MLP neurons of a small language model. Each row is named by its layer, matrix (up: input weights) and neuron, and shows model dimensions 128-223. Each number is 500 + 40 x the weight over its row's rms, rounded and kept within 0 to 999. Numbers have three digits each.
A block is one neuron, or neurons of one layer that tend to fire together. Before each block is what it responds to, as a language model described it from the Wikipedia text at the highest values.

Description: Separators inside numbers. Punctuation between two digit groups within a number, such as score dashes (3–0), time colons (2:00) and decimal points (98.2).
L6.up29:469455483581462566513481479470527549461498450516593458446503483536514495537503459451526471498577495477534565447516484442534457489521478510491452549488489438516483476550514501455448537466480557457456587518498450441506535533474551492503472517483472545520486438519478550479489536518441462478
L6.up1326:515484479447438499534505458498568562494501525487631484461488530568450500550504483544542497519492473532538476500521465513503541515503459588532532541501504499508441540504448511552459550491487531468509461494481539523488512540546449528444479510481522503461467522490483509535565454519474444507
L6.up2073:447443495562429476454458447456539454436510534573581502536431521482452513579541429487574506487530492481502500418456482406420566487488527545503514433464470477490523478455493513543551503538477476533480473509511539497544495553589537515467476492536465525519517498494534569498553551527556496514
L6.up2143:441494528484473532514533481425492548447451509508493476556535509551503487487544504452570473496491478554437538487465499530459452498509556473501505582464437459550593487479488543421485445490518504435480523495547417444535500418512545525592459548481465497435499494465526501458461502496463531529

Description: Rare-name word pieces. Subword fragments inside or opening unfamiliar names, such as foreign surnames, species, places and teams: N-ester-enko, Gn-atus-uchus, Tor-gh-ut.
L6.up84:537477479543539517520524488436528491452549495436549510489431513480480598462521478474515510443505470541533559551487516526473522524542471507455516510559484452427473535518436587516511509467467535499515535543503551438517538411489545498507494554479426487465478498494512484552448477461527467470
L6.up176:555479515454452498494583390557446453449511442509468451464510472521564436497450439439521518511483596467517530463456535503471501522516541547483475478520479421537575492421488524460463499481468516468538518529552536433512544424456512476415512494514488523489496554457494488595534525517441504509
L6.up197:506571565481531443532513479502491455446513503456582426522488512600511537476489514505466542534482518499469506460556471490498588499490480551513496530446485469461510448534573555518509518470502523535416528573524566506520489478547567457568518510474509534443586444539485492522465485463487438542
L6.up2280:487531547481497552493530457468542524486512508487545515457498470521511462494444448547443482473557536501593587483470389466509532525516473546511486487479453460470470483505504540516494500572540584496516497561488518482486506453509578584480523456519508517457458413562543531556555488544474473545

Description: Forms of "be" after subjects. Forms of be (was, is, were, being, be) right after a subject, often after "and", "it", or "who", as in "it was surrounded", "and were selling".
L6.up356:489506498452579499467489496484505543512470478478439511437462488543488490497551549469512529517454519467567523567560517530450571508509529489493620562434427498520540547458519500557512537568559511423577578511458501515547439579497449553557483518593502468543500488490444527410536523488478555499
L6.up817:544494535471501493519481563564505444429525475560508514525518535500472521527501420469527460455479542439418498560533446449480564536384494474488491517502458535565551510531418483592564554515480517448492505485438447452600559502533500556487517503469491490553484455470501485531483455510497502469
L6.up908:509377537517441515482427528489476495490496411527553487499512491477481479544513493469500500465524464555546541477538477428447493514452565519508507554527487421429450503581557576545527510458485491494542526547526452484530513490494507516492442499567560548492497454461474500506496489474503474531
L6.up2160:521462553483453567453571398486499520549477481451494494476541410501508520476458474506574451458502569487510506528501468517497504519476529502563575560556494472490513525501449473545542501539448450400568433462466468492577485583544496480556485498538465502437531464514565517541544484542401414464

Description: Sentence and row ends. Sentence-final periods (often followed by paragraph breaks) and the leading pipe of a new table row, as in "terrorists." or "| 2021–".
L6.up372:497530524438486548502526461528518464433571503548494475509446471456477528612476491556563462496569526473480483535550580498552499466475462506520541460458456487579593479519482463567590490512442558489458469420457495521475493529457470487553505431488539504460483439534517500534506521480580519512
L6.up1229:553425460509490493456479474494479461529489504557517508528540529481431571482485568497564545479511509489463532558489493512485543456544493523461617530466397519416505498599463438513479516492519519398593547447510557439482564533513523473441421531477506526567550546483511557521605459567450494436
L6.up1520:554445501487535461537449464457489538516490394506527533474549541461494586450462548484462479431483458460509552564509448511532529504467487483532513517498495496434476470521404513438522497469506522458531457482496501524495476463440525503546478578481523480511488492570442501584454466530446508502
L6.up2476:464466477488494500464458467472594519521489471499554493506466507501570512474552546497444452519463529524548467451500398531507477476477546517493534497529519387531460537494494574492568493471444517467492439527538473454495443561495553523520504578456480454482534558506455564463543438546438453507

Description: End of introductory phrase. Last token of a sentence-opening adverbial or reporting frame, just before the main clause or quote, e.g. final year digit in "By 1955", commas, "said", "On the other hand".
L6.up566:500471552536536435515504520487496569490508489599541522455502513484535487523568508516479530531503482559479483493446459493508524537493482574487501459484568498547546430495434480485439528553467507495509529505564492513516526467500486430431512476501542522532511474528493531532583539516483497526
L6.up576:469410475470544535491485521481478464500564484520537508519541530525508473524513484525447548501533526547504515542498483504476493459490453494553497547529525497479485420558392519513479507528501466526504508558477415525527501410475496496546491497506507457422552449534589523500553531470504499431
L6.up630:492415511506561464494460562534483499477480498555539556514505389492519469566548548539439486542508524505533456553405574457499515475508442508517590561537522439531478450491404560535502531560427477467527544564529498462506483527410463535485511551485531509481475480447561545497441508503515449487
L6.up2762:457536517450530457455568467423562539460456527471588530478542442511503501440484584529509488445602466535512544567538433473500554486486500557528575565486526480501526495465471474470538489521498528576512472475458545510500542462501417537458522536572539485527468442467486527560479511441552530502

Description: Late stats-table cells. Mostly blank space or pipe tokens starting a late numeric cell in Wikipedia football appearance tables (Cup and Other columns), plus a few score and result lines.
L5.up233:487552503435484586560462516451495434526518462508559457500457489591435514464535552477497544509507528486493538442458459534409530455494500487508475507485503498503462516476561483515491453519511474421499489520552432464553489487477507482479495502525549493527469513563499451494528479502457452522
L5.up2346:504421519523524503560502516456530524446476513466507580461463516483497513548396475504535562499537470516528509485516536515465485532493447487542515534548467462496550492464515475609529522454493482521518480558434471459492430446529505494495454467501480562542482448474429495391476557450391509437
L5.up2546:466487464555474515528536616517514437492503495509541537535496545503478478523489455452510517485560512547507455538547438480400429573520487591490554586611501458462505524446506423549541426511580478478491477554506545426498487467474523423484486440581564586498439546507445559487541513512517417496
L5.up2787:481546513513499425557473543491524519480524478503540502486536487492433503483426484487518614454563504540534509447499490523559525452441539531559516529519494500495505579485486510559461459527514497569517513537467492475521509444534545430416482547540445484451476472546411467552572514501468499469

Description: Repeated name endings. Final word-piece of a proper name, usually a surname, already mentioned earlier and now reopening a sentence as subject, such as Stark-er, Kern-an, Sh-ue.
L5.up1216:513500497495476501584457438420565440474516564441491485502520431544487464510506539486527488515514505504557488445498462558547548560548537503481535491502453463462542499502432525476549463484493526547514456483439535502541544537441449458495487587465518488489470536548477556523490496494501428478
L5.up1763:553485532485537547569471455451478529525486401491528564492455468494504494473530477511495494519497515498597532495528458501509523526499505612476524510510505499456538488556460548519535513443446538542533428473535527456567543466464461498538527464519543531466546485514516522576499485442482516460
L5.up2275:522559568472474476499474452398528449431514455515534482529558476468551481514465552481502433494546455474563524501518428479554554550475514515461487503538394499518473503567475524498468456480558523489473482489536504515486590510484522457516522511512527500525498429543486541515569490430474407491
L5.up2453:562487513432493499466496458500586482464540424525528500560493488524511481568494491551489502497441478469513455436578506483515517491526549593482543548520484451556607485549499478510490461485370550501462524525458446441572461488447460467491497513428565478474488501552488505553505465537461447496

Description: Separators in name lists. Commas, "and" or "or" right after a proper name in a list of names, such as bands, places, people or institutions (e.g. Senses Fail, Bell Gardens).
L4.up1459:481454466488488496597501548518452498484477510523537560471493478540465511525436462512519467502509529518476524491492490469528512492495477554531574468473540459522490434495484481516468524501485538483509553556519533411535532584497512486493467565498420482457491483528545489486467461471493444478

Description: Cast-list "as" and relation words. Mostly "as" between an actor's name and the role in cast lists (Harry Fowler as…), also table-cell pipes after names, and verbs/prepositions right after a subject.
L6.up556:518546560526486495557471505500425552444510471498522545506482518507493525550463523519439422519515437498545578557449533424528517523555489551495548538444558430500398484575476511468569439473471486456521422578515476521527460497524471445540452477504458495493480552516478547516577550423544457545
L6.up1036:443428517519555536488514498460566580465501418517477533469498469476479500451499545513554552568562596436485521430519549464435495585523517508513565544500524466527526491447466504435503428426421550425533529550546440508533517489483452538439474507564470545472506508550493536515426538505485450534
L6.up1152:486515526504485570506409502573493456532448516522471514492503477525477457533543527540537529453519496468484462531518532502448518567483558505511498497510493464445513524501448449454486424520472569460454498465571489508528485428473512536460479548526518561516543517504471460529478492520469535424
L6.up1773:430503472522518519483472547524482453543500474515541496580484494483399460505526522511461478448456533473493575497511451504524528516471528512510505531463584487495486515485466479576476505540494553507545499476383436465544525476506495539469476392539508488553484482488545467479492520447456566495

Description: Copula before predicate. Forms of "be" and "as" right after a subject or "to", just before a description, e.g. "the models are", "described it as", "to be".
L5.up544:563434523475504457543442494499468476484401523525548509495491488521497477438429525437474472479502530505500475473529485483498482578498509527583488494509489436531419473520487452500565454494546514511588484537497486501604523513490466462448528554541487562465557528488461473473523516466467417520
L5.up1029:549499522543528499520467479441455477512479425500570513517469508487501525457482517508586538488503528417467573445453433495516501540509548522494546550535488501479543522568483437487538517473521600501525536556536471478518526505484498503555513466557482541442455495458568452554449536552475448481
L5.up1465:510420501607509503544469506417533471472519501547550499449561483527580486504477494436598535454539552523585564548457482515513473481523517441474527474555418430444575551562584501526503455492507504456532513486478498468450499523494492531481508566507467477456425412514489532543512481500451474538
L5.up2649:519493523560453474498504461498494505475384488525496532526415433531481420460451396452430500544444475468593558486533528494484518510509501505502526477539544394523583561513524453560556474488525561508457454550486456505541529462460478488549502547489493537492470478493430536451555509536473443510

Description: Post-auxiliary verb-phrase slot. Fires on the word right after an auxiliary or copula like was, is, were, can, such as then, always, only, not, be.
L4.up2262:557532470517522505475566546449517535470557507509534468450543471541536525472472512494569531473523518490469554499531432434451524538524525490550536541506538462574489502523544501515462466483548523476498428480445514486578502501507537500518533522500489458492492535508491538476479521575425522524

Description: Verbs before their objects. Main verbs and linking words placed just before an object or complement noun phrase in running prose, e.g. has, receives, deposit, provide, mass of.
L6.up28:475533497492521510522469531470453449539467497541457497457546551466508555486536582450463526476555530555436494503522487495483549574487478468535519516390493524564491551463447475454579536454503497457545512475453498478557571515490533481460463464526534557497547481489500492541445479546512473461
L6.up1579:440517507502474473450517455436510479483524564510500475464445516489477556575530524505525462505482451537525556515570421570454548534556507486592480499507512452434505470526531464532466496498532514443511516527476462447534510454525573600448526540542454438480529516519475548507513423499459524551
L6.up2313:465531458539494511469493514467453459564530483506536484524452529521425489535593538514544441478498554539514616467566546494464564530512563489489496479519519484488530498442542510457545536446440477523488498504501461470464519432442516545554454557524491552494537463507497510476506508584435507495
L6.up2716:437499433512533502560549453433521457541529443490525447504426482546506461548482551524538520491393493469450491498560525560491543497444550485490491544484495531430410441527536521440436532468486501484488525546514547479557619513459564557455480515520492559498533541504492515578500449536556534488

Description: Start of sentence subject. The first content word of a new sentence's subject, usually right after "The", as in The word, The release, the new; also table cells and pipes.
L4.up2454:449516502421400495481489480438485453550510486558490457519502523527549494558449496556460460514545470477546625435486444572482530494496478613615500478516502531465497573542494514526455512414527575552473482463500498512561508505496511557549490440534551504482482491625522535571509411524567437573

Description: Predicate before its complement. Verbs, verb endings and prepositions that finish a predicate and await an object, such as by after passives, "similar to", "informed", "led".
L4.up2789:556518503533486522491464494543538474533544472430466519502498523455432444493483492454504435495468520450463550509552428471442590524501572447450564507470437550464495526458432528546456453510447544513526543502500435481540422437503527558521482527463507466538518489451516476500419468538466438563

Description: Leading digit of years. The first digit 1 of four-digit years and other multi-digit numbers, often after a space or parenthesis, as in (1992) and in 1985; weaker on country names in lists.
L5.up1281:510514437489493488440485518507477442481562481481561535482489488487464476508491454495485436559527453488568462527475404433459520409480452428453555540498486486501483475463491528457476514489530585426483496506382510499488479530491451454484534499534496518526567528524512509519549486512493509488
L5.up1955:514460445494470605504538545452437509512532508517488526425458478431466498529533563481549500568516469467469513465519446579515514543514547457486474499534535416463486508529577444491443507455458498489503456528472486503500557500512561531551492416479559516456529493489513516513463432611478453491
L5.up1974:514525633487459479551481535427446448524568545478494512460569528599517472509474485459561513499425554432495479397475506531551517496493543430506476458593463455491520506533466483382511446408485535429456455479517482499461483498553471494481536525532484513529576564555481503406480556469367493469
L5.up2107:477518521558517448548518539453502497474542485545501580448534452489397440537509512537478512507532494505435473519554438467449505455514521509514485482525442425539498499483418459533447494545486452476526445498451552485571543532546490605450477483470457496533472498429501580438506517500517422482

Description: Clause-opening boundary. Commas closing an introductory phrase (Generally, As of 2016, On September 15), plus "that"/"which"/"of" that introduce a clause before its subject.
L4.up1403:465468496473529486567480535517472507509461538493459591502468516519548514529445518552564502479500492525479538496488518495502542537506470480473481541486490476520553497542433506522570524480472429430502513567482451493548462487485523500477503589553466526547521503520520484514508512523465440544

Description: Sentence-opening discourse connectives. Sentence-initial linking adverbs right after a full stop, such as However, Furthermore, Nevertheless, Therefore; also closing pieces of fixed phrases like "as well", "in spite of", "see also".
L5.up690:550502460406544537536542488482435513500527525478512519457503513524553490518543470470455461585550525487441501505530510491515548495491481544502495579454493521474501471461425527447468491515488518454440513519505522458553483487501531566529447464532519496507528452469483483532488516546431510450
L5.up866:540481489491483534477492454528471509454490518520522486473456530600506473507408486416497522466465479451543536481526464483510561454500485511503552548531536482443531467499448519545440527485464498474497520546469505513536441485434444555465490564477526574529527509523566505447491503539454474531
L5.up2109:539436515521463439522562539484529498542499503615480488440527507578535454493501498490482486435450526457561494455544518518526558521521492508538495472400578511524524449541476463521509562465530506528476532543480429490511462427442476563443492514491497473474529505486504565536433518517502519522
L5.up2582:477424587438518534570542466529493475464575532542497494506556525455496544484502549472576471496419591482452534500489527493456468556507452523590573469489516457554519477527466514500515473562415539500466512552421511542464473454482525565482479431525552489435495533492526509493504436538517460449

Description: List item separators. Commas, line breaks, and similar delimiters between items deep in long lists of names, countries, or titles, e.g. "Italy 3.0%," or "boxcars, autoracks,".
L6.up35:541504511495501462496576488484538487526495478482503468505469518459445557522513509553436541460427491558499456495542480546525512562500554491553501551551521531538484508570549504414525442449504501497529470473515500473546530542482496537507460543509455507500550429446428516514476521567447454523
L6.up269:504405538425469533560475495535494460462493503463528527467494472529417532539423466463513528548566526497509417458473505526507560510485467574469583554470504451526472434566474454488487447513499552545522457523531527528553515493531548447446457469506516488528495487525505522516563455519473460440
L6.up1487:454471525493497513531489506476442506501476473551544491457470465534518515485521511491505566536537495479535516542440521440472591514421504465496537553485527519547477472522531452494524542473481543467511509515505428482517544519514517466477487495456527473478562490513475482476527473507475507455
L6.up2017:511467502470476477454565495503551475510442490517450473538459508475453519535473558516566559509485488464551503526548478461501584498540479484508564551473492515529487500533502410529519517470513465569497508513500542444520498485511485471550486497488580535475501470485521542575530503534510462538

Description: Title and cast-list interiors. Tokens partway through names and credit lines in cast, filmography and artwork lists, e.g. 's in "Dan's longtime contact", the/a inside titles ("Portrait of a").
L5.up105:452543522512536483576491445546578522549556503479509468466519483497440540531462512491520443518499541479535581489541447498477500520550498482487556509526509489396548488490439553510502491441504530558457555554453474465552559450439498552561479515522497523490515443509533543491466500533426421540
L5.up1109:490490461473568528515464501525452512483520509566516591469451448427473552505547556530431519568442571455476552464454502536417485520554548463475480568497441490549542539443507481485502448467502516459480500476479366479499499421492591450525458503512388478499488410460497467499495546548509409484
L5.up1800:448509506473561553540516481504527567494494514544524497519525498510527534472475519587579463490471598438502532449543492431442451542525515532507527440451491467500481566468500531524476503425521511520557446521447450485573506527462518489494525515558479550449506531563556468502424487471478494517
L5.up2149:540515537518541517513471512449484549471460495519474480470487493509476504506455506466460482425395460410531497526506439466495546523441512581455509546523451456473546543457402503506503469447466490469454505482457411456525530478481554506514493480471499496394540498524522478513481482468533499549

Description: Unit and block boundaries. Fires on tokens that close a unit of text: sentence-final periods (often with a paragraph break), opening pipes of new table rows, and "==" heading markers.
L4.up2467:473483449490442534507481559484550456402592465535485534484532524505530557482424511524543477477494558472539453483450438486450451483517503575523528590544508497541467562533516503534517476456474514489512405494520523493522498427553511467529500470479523477554526481575484464497497491507503485493

Description: Sentence ends and surname starts. Periods ending a sentence or paragraph, often just before a == section heading ==, and the first piece of a surname after a first name (Shum·way, L·isle, Leg·arda).
L5.up720:508439485552483558463543438442451509550476516551444513398492482545487509444467455499529517473504537543486533520486471493492548528548484457488512474559458547470540479540484441516526462521476493518470517457514548502531516443435549513478420529492529476473533489539524477520504452532528495527
L5.up1393:463463505508471475528551519499498588433544521501475400491507475488499555529519525429511454470475565451540554449489517565488504498529470570461540475521512514551504506409464558577521528522418489539462528442451495496540517463460424528518529528495557463499537508546480486483510577490556511545
L5.up1754:504456486453443550471532486444545538484511521573507505524483538502540484442510442436533517446468437515481463536589453441442527505512454523490460532498486548511496484479460444584521526519501469490535478521460481485548586520519467467552449546468493552529518472525505535517486425487552504501
L5.up1771:581481435445486525563517459526511507440524500556510464470452502572502494496443561487544528468512568522519513505450456533466473503490504524494526483529561543478510484485506522513532489531409494464523456512557478487492492435550483487478530455497511482532463466514589515524533459521448518476

Description: Paragraph and row boundaries. Tokens that close a paragraph, table row or infobox line, mostly a final period plus blank line, also table pipes and list line breaks.
L4.up2745:422495543536534438480552497442526393459538501513475453418433451507449511496498473527501564467452533577527543516496481496476479502529528494510544511515593501622515452529478464512500471521463539537505493512472457538474545457484527481463551470459425492526541505531543535447546461472465550492

Description: Separator after digit. Punctuation or words right after a number, before more numbers: thousands commas (5,000), range dashes and "to/and" (8–13, 18 and 24), date commas and months (2, 1818; 12 August).
L5.up1938:491481489523521558531519538533498584444535474515471510484437529532427532460543441473557526489503497579458468501439548535503502483582578520487523514503376427466532528517500499613437485492475451503515470498473509445529525546480500603512490476481488551522463512470524541479492543496432474533
L5.up2193:489522533474531593442551516497495489518498466461482522475519465475462497530524455489485515500536566513477573499430590510501444579488528465482463525513435436477552480502474439470511506508400476418460440488439406505545471509500495524510554498536517515490531476472476509533417507494484498501
L5.up2601:504421514506439538467575481471468519470570452545578483525417545514513455555594456556577496497502489456507537446454528517510449541448461568496520559451462515531439518467441559488474527472511540499521475518530492500538583483528548538446502423549482543460503543554558493474454533529490492490
L5.up2684:524476570540445554481481513496553513442497469495556452569410507563474483486531488454463541490567518511486487450476506460504512498465478547472482453494431447509526508533481497612468459460493472400556479476472561476524586532547490507412461504451538545580518473577596577496421528525487531537

Description: Before a personal name. Fires on the token just before or inside a person's name, such as the table pipe after a country code in squad lists (SVK |), Emil-ie, by, Reverend.
L4.up1412:475507462507537485484526511544461580503454474593504524475446459441533577487505494454501544500414531523494517458478517527472523569419445479443467465435505485573550486540475501504483497466433575535521486465482492494488524446483515507499439479476499509481505517483488456506466561529508520544

Description: Paragraph and row ends. Fires on the period or bracket that closes a paragraph before a blank line, like "families." or "(Hammer).", and on the pipe opening a new table row.
L6.up139:502456497442537559488496478503528509527537558510530478448513506448494531466408507497516528452497507461509489503465450505545459501536384518483539558508527486479453519491526486494488519457453504533471517475472511449491487531485522579517525493480530449474531509468485473475470429492473453520
L6.up588:566461527406505481541451464458477453533438476489499479482465453542502499518580502516428401441480556507534538466455546488498511543529512581469482587462510493475494440508449469503503435548460501564526463513509503414572506476465508548481467507498462555541470533528540517526484513542483461467
L6.up1136:466462521550509559498473501458521425451424452516455448485431495548534503515522404527503598420468486574478455459451534535469483546510488417483470487508479441438505491510547546465586515416483494517491517479517516447518489505476532490577536566470495475533490537562448475462538525574471523477
L6.up2636:538452404464510535484508433538565559506526518482500474532446444500505472519534491543503457496522586465530573500532521488511460432570524509515574529536468436481446577450514541528556505526496548481472486450528454495546459508492519509541529523511480520501465486515501469515514444494497556496

Description: Word right after subject. The first word after a sentence's subject noun phrase, such as an adverb, relative pronoun or verb: also, who, named, had.
L4.up105:365444449520510484539518524434567482538529481476536484519529522531516459511554511472549533490467489465477541498486493531409545518511536561515515480464427487530493528504524554486493525488485439506468459503519497492580489490435465514510490560502481528455465511511468501516557518574542483466

Description: Main verbs of clauses. Main action verbs or their final word pieces in a clause, often right after "to", a subject or an adverb, e.g. erase, block, asked, plays.
L5.up443:488420485503468557583555531480474500457563516489592494477529468523482518441506493424517514431465554504548564500544532537468566489475528474493488468485467509492551447495484513520434479461516475487521588478471563479503575525443510517465480537497469532458486414544434534518482552519479506496
L5.up1230:509464502492492505548537522476420485502498534491519523469571516499415475459526551432498519499499516472464497528502443540471586539553457462526500581411533550502513533455473510485545456523489523522526538494480409497571503432472496526456507517546511565524539515465513549506485531580513542527
L5.up1706:497481501509560549552499520484498489565535539510526457462468486516535567473586546403544520543496556469459472511493507528443544493537450540482488515478472515489486467464517440512480483472507518469465490455516434516554479486461509530469515473548498531467520531494504518515509494485523517455
L5.up1972:533473505595501512505533489440485456519496529503508473453533503540521489476548512435516475483479527495506495476520529559458531511516516497542472497452464484452514561494518498536504492499532478438491541489495467507522528434453562489439535508527469551468485473523497528486530520549487491461

Description: Given-name ending before surname. The last token of a first name, middle name or nickname just before the surname, mostly in lists and tables, e.g. Pavl-os, Nik-las, "Winky".
L6.up36:477468535488468533488491490478468504547497478619503528514536512456541539435513534531489549484511439486501446429561417516535495520549444514474501565459505482497572514538526465507491460476475563456482565442499483464493544515487476534494450504509545454543452466570475530527496475562527480527
L6.up1523:456505581481583477505468463483510558490443457601451541476483472512532565572529579488501546530407496418452507454475504493449499559561507494480490540481521469512526467510428483561478498459470490519446533514526479437469543474424522462540493530506465512571584496484485478471476473578453468506
L6.up2074:413479558471576487431548492413469444472452466566505495543537475530420541460469569476458562523449563518526520547517497564548559512559500538477540473447524525521515475547441473479419439457463546537510441440462546439531513450492509475484516556472532544505515495559540467483534501545509495511
L6.up2266:497547571467541552499458444439504518566504505627483499516525466457538592474495598530449508487505442430508452500528484532523545536477523493455537489485517526541515440454419433525470547492485509547487510466432459487468505471413510511546471522461536496510575470474560497463501453470495503509

Description: Subject before predicate. Subject pronouns and the slot right before a main verb, especially he or I after said or that in reported speech, as in "stated he understood".
L6.up247:494472522525459498503510472398521472536520504460478523505529428569532446493522586431496497445485544518493445461529577493598585523520532581544514473486487517477496549514529509493482499476538529584474476522431559539535466483474479509476454546545464493471454573532520477511484506559535452493
L6.up2133:527511514484466554512502523511487484473518522411513491497464377467450504574519545484517525548485497504446539466465460449491438546486544474524553503519480447527472580503489415475489511495458560457434496538501411405532478525430470473551496471542484501555521529452461507493528533542392431464
L6.up2276:510563510491546579517495423436520434481515538564504524509452447546511504473552526497531533489459545510535554512453549513504510483450508511467475511462420514515530460530425467460463529495478489524459480492505529444547446507453503483502487463541508528579522467469489515558556486469499386483
L6.up2805:600495502421512533494468527491544553572527524556445455545559491511441425539556476564487430460494505480469504484581487506507539492547485515503415456531444518532516553473491500477486487547530495442555492535458470420461565550478455487516404543463559503443479511511512516594545504481450411540

Description: Table cell delimiters. Pipe separators, row-ending pipes and digits inside markdown-style stat tables (sports scores, box scores, election results), plus some commas and possessives in prose.
L5.up35:479519513473490496508541466526469548451503463485528473498454495480529467506444502515466557552510497530511550502522434483550520584424487535474510555521500507458453450468494504475525476493439519557469438462484456560474457496503453461560527492413539453563518538496500511608487503522431453429
L5.up559:453447509480521448498462528575517507441550482490573504475490498512541480486455512526474475580492469483504478515585420526514569535526487496482445561527457524535544475528464478483485445506460527575453424473542490514511493557480507471493508526405446489589472536520475500567492531496493451471
L5.up1614:461514469478469465495491417520407555442535475532564525458452477447442518461480509486464467533485521497524548434551461555477465544537520560505512497501518490550475464526490432467464423567433523464463498487541484500617445485493507455549489506439430522537483580491488465594513462512518444443
L5.up2555:495411525506476454455494489520486475516539470465577488464426495482484513495516514471552475508477457496507537494510501446458507516524490505423461497505484540470528490538467488470527540469476466554476414424403520529512464478453466526504512470431448458550495588492433512622519555479569420498

Description: Mid-name pieces, score dashes. Fires inside proper nouns on word-interior pieces, often foreign names in tables (Th-ü-rig, F-ö-ldvári), and on dashes or hyphens between numbers (G-89, 0–3).
L4.up918:413459482560509489519535488516533466463515410560457459572480488501380562597520427478471516475534519539503438519458533488343475506445501512508491514578499483552585575473455507550574474465432548476541480474520452416519506527473444578521476479495544504594491520490474470475516543544442564526

Description: Main verb after subject. Finite main verbs or auxiliaries directly after a subject noun or pronoun, usually in narrative clauses, such as entered, stopped, insists, can.
L4.up385:444525489559527525481511445441511495566557570499504547412521493558548501538464485460460480518515597460452488517484499520467486571559525519496509465445450522537483560532453460500503492509468519484509437545478469581519460461454622473422519496485474465430571513497483487509441514507458433463

Description: Mid-word name fragments. Word-piece tokens at the start or middle of rare proper names, mostly repeats of names already seen, such as K-ous-emaker, Hec-atom-nus, Hass-el-hoff.
L5.up638:522484536461487509502513443450509486432510523447556516493517502503471487489577412610580515528492499479518528492548438516507592521529457579481575477507538460503563536463512441473529567482482545488534480490522557436502547472568516542541448520466534497472537522576500526580529482503515509498
L5.up1658:499448572474434508514463476434548496448551450496527446486499499535471553543456474506504449497486559514506534484506501494533565568514471537514577471515531497506501498547499535544462476453486488518467473481532547462549579482504527574503528517568499468477504518572512561535435530525480512523
L5.up1827:455536534499500519467534460491585553470550388461569459426473424462483558477460446547583582510528499537464496500528389531505509565582510496494460457497550523450532470464472430448517490490469580517512519510431472449457504482511434530508521485482532498488490481502506390543468493540515529567
L5.up2329:518463518503514546556496489431514462424526504500438463439455491513478571513500554536574507529450546467475467447543445522514509623531450515509563487484464429476496457480509479421488458485475485519568433504529496417479532443518467499534490483488501519500497511504444507501500510476419518524

Description: Sentence and paragraph ends. Periods closing a sentence or paragraph, often before a new == section heading; also mid-word pieces of foreign names in tables (Kou-o-Doumbé, Ak-to-be).
L4.up2549:507444552524475489490472419500525556505484524528491517424467543492490503525458547513490534494476451460510489483471541474464522403564494494530501512548519516449513520501488451496534493508475516481537478493546481563499459483483528482422509523457551469406503508469466517496465490511412520490